From a checkpoint of a small transformer trained on Wikipedia: vocabulary 16384, a variant of Muon for these matrices.
MLP neurons of a small language model. Each row is named by its layer, matrix (down: output weights) and neuron, and shows model dimensions 32-127. Each number is 128 + 24 x the weight over its row's rms, rounded and kept within 0 to 255. Numbers have three digits each. A neuron's up and down rows have the sign that makes its largest values positive.
A block is one neuron, or neurons of one layer that tend to fire together. Before each block is what it responds to, as a language model described it from the Wikipedia text at the highest values.

Responds to: Final pieces that complete a noun, often one just split off, before of, in or a comma, such as screen|play, out|come, dé|but.
L4.down142:098148090112108129152151115137156146129083108106123108123143099149118095164111114160160135141131114108127172170147103133134149133129150161096095160134159109134108096135124136130111166136134138147120111114112129118121120115100106159088148155147124110149107115153167131165158117113106146138
L4.down171:131143154097132132113141138126123094094115156119122170112110094123167099113134134143110145084124127168104149132118122119188124147111140103125115150110109120104107094118132166142130111124122141139134083145174123106121205095131126174138097109106135097145114073103144135127156123139140154100
L4.down365:149160164116121136151107120139099110171109115141131167135159102126182120138129121158105111130100133110146103142122138110139119105117117142145155085102178152132112104119113137179168143157140172157138153116097099150041151130113058136118104175105118144082136110132138164129144121088131135137
L4.down396:153121110150120172119117156135118104131127089130150128121168101123121136146167135123152117119131134136136096120114154131097114149139126109142127139149123135121128068154134110159146074127098165149131128145089118131146122141146120102130141102117149139114094129129144112130130121121077130135
L4.down539:198146132083098124088122177144087103100105104163121134156116113148099116106160107115106157123120137152129143124145111156142137140127126156174141113132164167106132080142169101106131150128110154096140123171151136141122087150168087115114151076122138129137134104124163117093102113099114139132
L4.down636:120095115103163156130110170170133132132084128149117201140144119115135128087147198146127165165124159131119101154144129136112127135154135140124119103105156074130104112098155157151125143110136112139166131088100130129134126130126108097140123077123147122112144102172125123165119123098152126149
L4.down658:127127136127135131139161142137097110100108143171127129121149116139119115119093141066135092115083146097159149122153086145118160135116119153148163100122146135086107118161103130114143153153140134120139099119091136137153094134148124132125128153133153074122159101144126140142132169125151136145
L4.down663:081133084092143127141134113128080098111116153110136122143147090128112115165156138112116142119114130119173158161144107131115103130139155128133146125121154094096121151127163141179102136129102146099120104120124172135148132157146122118106100107112151149093136150103140115167170134125124153107

Responds to: The words and or or (sometimes a slash or &) joining two parallel words or phrases, as in endorse or oppose, truth or falsity, develop and implement.
L4.down163:162123110091140127100141131141117130146151121143115069159101120108164142128106122157141113113132134106126104141162187087138153082086114139101148099113131128098086142148146151139146146108130110144131126119122125122106113105152102133170097115106153112103141116175170119102133123102127136125
L4.down286:138130109090114130114128150159104124140142105141160136132149149093134162105135073119142108114149112157131128088107096117120136135130147115162120127152139154141124145128122124095125125144185101146114103135112173102150163119169134121114150143132172116155092107129101127119110136120153162083
L4.down324:165141119148095156101152132102184165093103203108102099158130165101088138180146123129109124126098112157125098141110140116086147151117157135116103103109108128157142148147169153104122076132106165129114101115115090093113098123142130136130171138112131158107111122163105134106165088137188093147
L4.down473:090080121136175115157187171126151123114119128103112135122141126139118106142131080132143125128186150113178176155158086142127135141116147136142119135132095108127176144120104107143074141162115137127139116131137128134166160115132143155159125162113152167136090147125123088143142162110105144148
L4.down545:173158162115146139154118123138079198128123107152124129107140153146088121178129130126086133106102114149149141148129140146125125185108146175127125122116111155100111120132148116067142153126128165119135123112156134139175100130100088125098114137121157172144130157121157087128133161134161107151
L4.down560:126117125133136157129149082118118094131164145094142139141077090070079108136155111138119130119101152131110144113092122094121154153079167130149125138115165116120117096160129115130132112156075171127099122107157134113146112126118100124121121136154117141108146122081158100136199133121115102106
L4.down617:108130156142171107118124133121147100076119124148099135139116107120163147081127102129157118115078119127123124139178140118144114112158133087132140126086136160087124131130138133177140114085114089122142077090118147141133115125124034106127148109115120146134118141105148115144092130155099092110
L4.down681:144146105145131114109052113152122119123132157099123134155141095133128148141165084145092141133100141121102135141118145092146093109097095143128145144124134134170122128175154150119113139127168062129139113138098125071162117127147122160119138112121124167126113152109105158146083140155073133116

Responds to: Mostly "and" or "or" joining two coordinated words in a pair, as in research and development, small and medium, search and visualise; sometimes prepositions or "only".
L3.down184:163120104137142122125122126113145119110114129136129138100117150108129136091130105093097136128150131079163144161144145194115123158113148130157122126107141140082127081139137143133166112115156097108137098155187121137100174109041131127107136130109141127115160128047140129134118119143112143145

Responds to: Prepositions completing a stance or relation verb or adjective in biographies and reviews (pleased with, impressed by, disagreed with), plus closing quotes and the apostrophe in It's.
L4.down116:141110125098138140140113120150139083140141130121141119068133101120155078137105090137109119140147144123145129131125134078133134141115134148118063116123098131127112127142135121149119135196162191096112151091108148132151110087135124124166190148128087117096137132109163070136150099109122191132
L4.down153:115122151120136097119163155130110149105116147142120134132150104148110141140125142117103107114137081156123107104113125159125118099142094096180129147128130148118144145126125158126154133119161096152139150098158119136144154151094120161112163136139124092103115122127140107144113109138122115111
L4.down199:121162126132143148128120118131113129161090122107163138117138096103111140109148154100173120103116164175159131116121133098118135115127150137127119155138111106112116216083119154166121125144190119118101149140096139091107078155146137125072102138151146090108161127107122130133140153162149107120
L4.down231:170100137150161083100084106157107142165093104128150139120125121118119113137130108094147135153123117076160129129129144120120126064149145132113124108091114117121118182124127128201138085118166139134122119103139117108111127129145157132125173149123154107118124155095153121124142103166078103168
L4.down454:132128145167085112098124163110129110140162128140114131099136122101141139163140159118193112164145097095160112148162144112094099138112136175132144131179097147125213099105105149152108112160133140130142100155123106160096105109124121134136156118104134131124149123127155126118085164089149137112
L4.down531:101159115125128114166164141084120128115134130194138101142157131100097146154138050150182145116096128133179140102166176087136108150129129142142110102098127109171121154125166113119115167174094161138136133164140161121110130131095119160128108105125149145156146136140160101124103126163163108158
L4.down574:111109117122109135138090116136119117127138152128137109143100111125107143113134160165149096141142175085142116131109113132129118096141151149167158124138151116094117201156106127159183108115104157134116157117119129144092154223091136126126129177129134166131137108113125132157123127122105096115
L4.down597:120137138131072138131122128142117161176122116146131070160129161101165118111152086134153115158113108136129132142137147101160145122104104159084155135111077121155122140095140126127115127180125147110104110089151108091191097141116212113070135119120138127135122114121123126138125110075098146105

Responds to: Fires on and, commas, or and to that join a second item or clause after a completed phrase, e.g. "107 yards and a touchdown", "won 6–7, 6–4".
L6.down54:102126160139120131132125068151093126147111135104108159102161135078155118085118129154122147105096139125157128144088142154132130107151110136164130169123118128117134131115162095145137104121238141138167098161133099163098108145084165170107175093109115121097114103108113098087097166160079141113
L6.down192:136071087115100113100133122174150091114119151097153108073130166131142130148165002155123168114178114179131167131116148108151110132153114133124108133116133181134164129099147079117145117102163137115142124109123172155132121124127100193126120104114119127135115127164125133119106118100103095112
L6.down272:110112102123124146121180144119140167158162130114151133169164105119132148086154105100148124140144101128114136126145125113147158128128146150145153105105139101140112138164156122108114133120170143127078156122137142113127102128161124160124110111122191118171096192147111100133166142165105162123
L6.down472:109133124136114097123104148134114131128116138146119145127141177088124157151155071144127098136128136104141120152129112145089122146132149130146135109158128138148125163121154070164116111124104127146151115099140128153172130127135165148153112144138139172168110174125140115105161132100135138146
L6.down547:125149133137148141147173119103077110124107109178120104129112117173136135164117072150109155129100127097134155126088098091155113136110144102146128109140110098142137137119115161090087127123131104163150145107166143116122132147145133137152114143105124175141095166105196110113145154143144148144
L6.down550:151123119095142134111119152162152143133155109123107132101106115131120071137155162118126143123129152140091172171124148136119118141154104137175085131106124131170165156137138113103127083126113173124083112122145131107113101093092110147140167116136151125122076105170180103123116098141098153088
L6.down569:088143144133123171131096141110106124135125142117135097119129126115103158114124079085096151096156145124169148084141143131111080127111153103148140121120095142089121101124131102131106099132136129084114121128099167130124140124132110148144145165151095120120140128145132134160150114112222145109
L6.down574:092113117159147154128118088117124154136119146111116158113122128100156103118181085179096125153105102142141141163070101141131078132119124159109153169127126150127110132120123129117128157106094107123127117181129192140152105143152156125120109144067134151102093095155084123100183168153123122137

Responds to: Fires on the final token of nouns denoting a part, extent or member of something, usually before "of", such as part, scope, portion, parts, member, name.
L3.down214:140101153118108150110153115159121079105132159118120127129133056118144110116084141107136086098140143160161147151144108207114172146114105123129106108142079152120129148100100177103125138149117133129145080101134148118126144138133109146118128149138123148110110125168147115130123113125109143095

Responds to: Hyphens joining words into compounds or names, such as Syrian-Turkish, pop-rock, U.K.-based, Chiang Kai-shek, plus some clause-linking words like that, not, if.
L3.down42:108124161144110128148100109124138103137129130153148120099114092130143139147155084084119106150156112156120110126141194113115165121143157097138155089105131086132133144131160126116140105132141107110122168075100120093082093090115123145128119101134135112093108124121126128102122147108121118143

Responds to: Final pieces of verbs and predicate adjectives in narrative prose, right before an object or clause such as him, that, with, to: ass-ured, war-ned, sur-prised, told.
L6.down126:117174137152151155139129114124095121139172099174151150129143122125074133156093091105133153147102121114122150107089159139096126123110149111126135108157100149170147086130108161095146143100147127146119086139129125131125117066118107139131098151118130151170105132099133120124133141108141105150
L6.down204:135194138137141136156129138133145142107161117134127154168124109171120145094135129116131125146153124136175096148122157111149120115150166105140130126084109149141151157106164104120126145153121074101080148141137083119101144108102134094120160128131158138132110100146138080133122134141151125173
L6.down240:097130155086140127136097141116167139141131149137156116146137130130167130131177134095131121145114145115129100129153126160134057119094153128146155121128125099111167144117162115139073185079145162143166135119134141118130173131122116139141109139138129141148128121119169131131148101139163127150
L6.down259:188193141102142157143126138170119123117133133135117163104128103137108148158097141046125121110117125086144091067098161140140123152131156142122114138136113106147139127087102107140130136111128111125116091085120172130067112139142150114157145117131143153149129138154158128101156141101106112123
L6.down285:174151176162111139151118144141139122125123115146148134152105152154125164199149109141106139121156138163142137147120068099135166118134101094095147109102097138127167086108101107162136089136169111093102117121081111144163158162140156087132157108126144131067096127137121111137100140138123104101
L6.down333:094103178182158141125136122094182116159126108154121128114131128132161149121128196133136122136157135122158123160121109170152150156125135112132117119151121101114136139093085099147109121127134108107129160117124119102132092115098122101126136082104119110119099123087115095118153139135152103125
L6.down351:093110155072108110110105139118097105147100110176087105112122150076121101126129125076131104123136101160129102108138159150141161078147143157146122111151140160128157090182165102147153132116108103120123148103139100145135140076176149077145111118116123101103098121104139137120117149142175146146
L6.down606:119129134144141125124124104124149164124135140098152111161154103154151116102131126173137097108101077116171140134143117156115113148128086151155120138103149131122111139082160095104116177156116138145106163130152124150154100127142122156084104134105120144139116125146100117150156146121123140185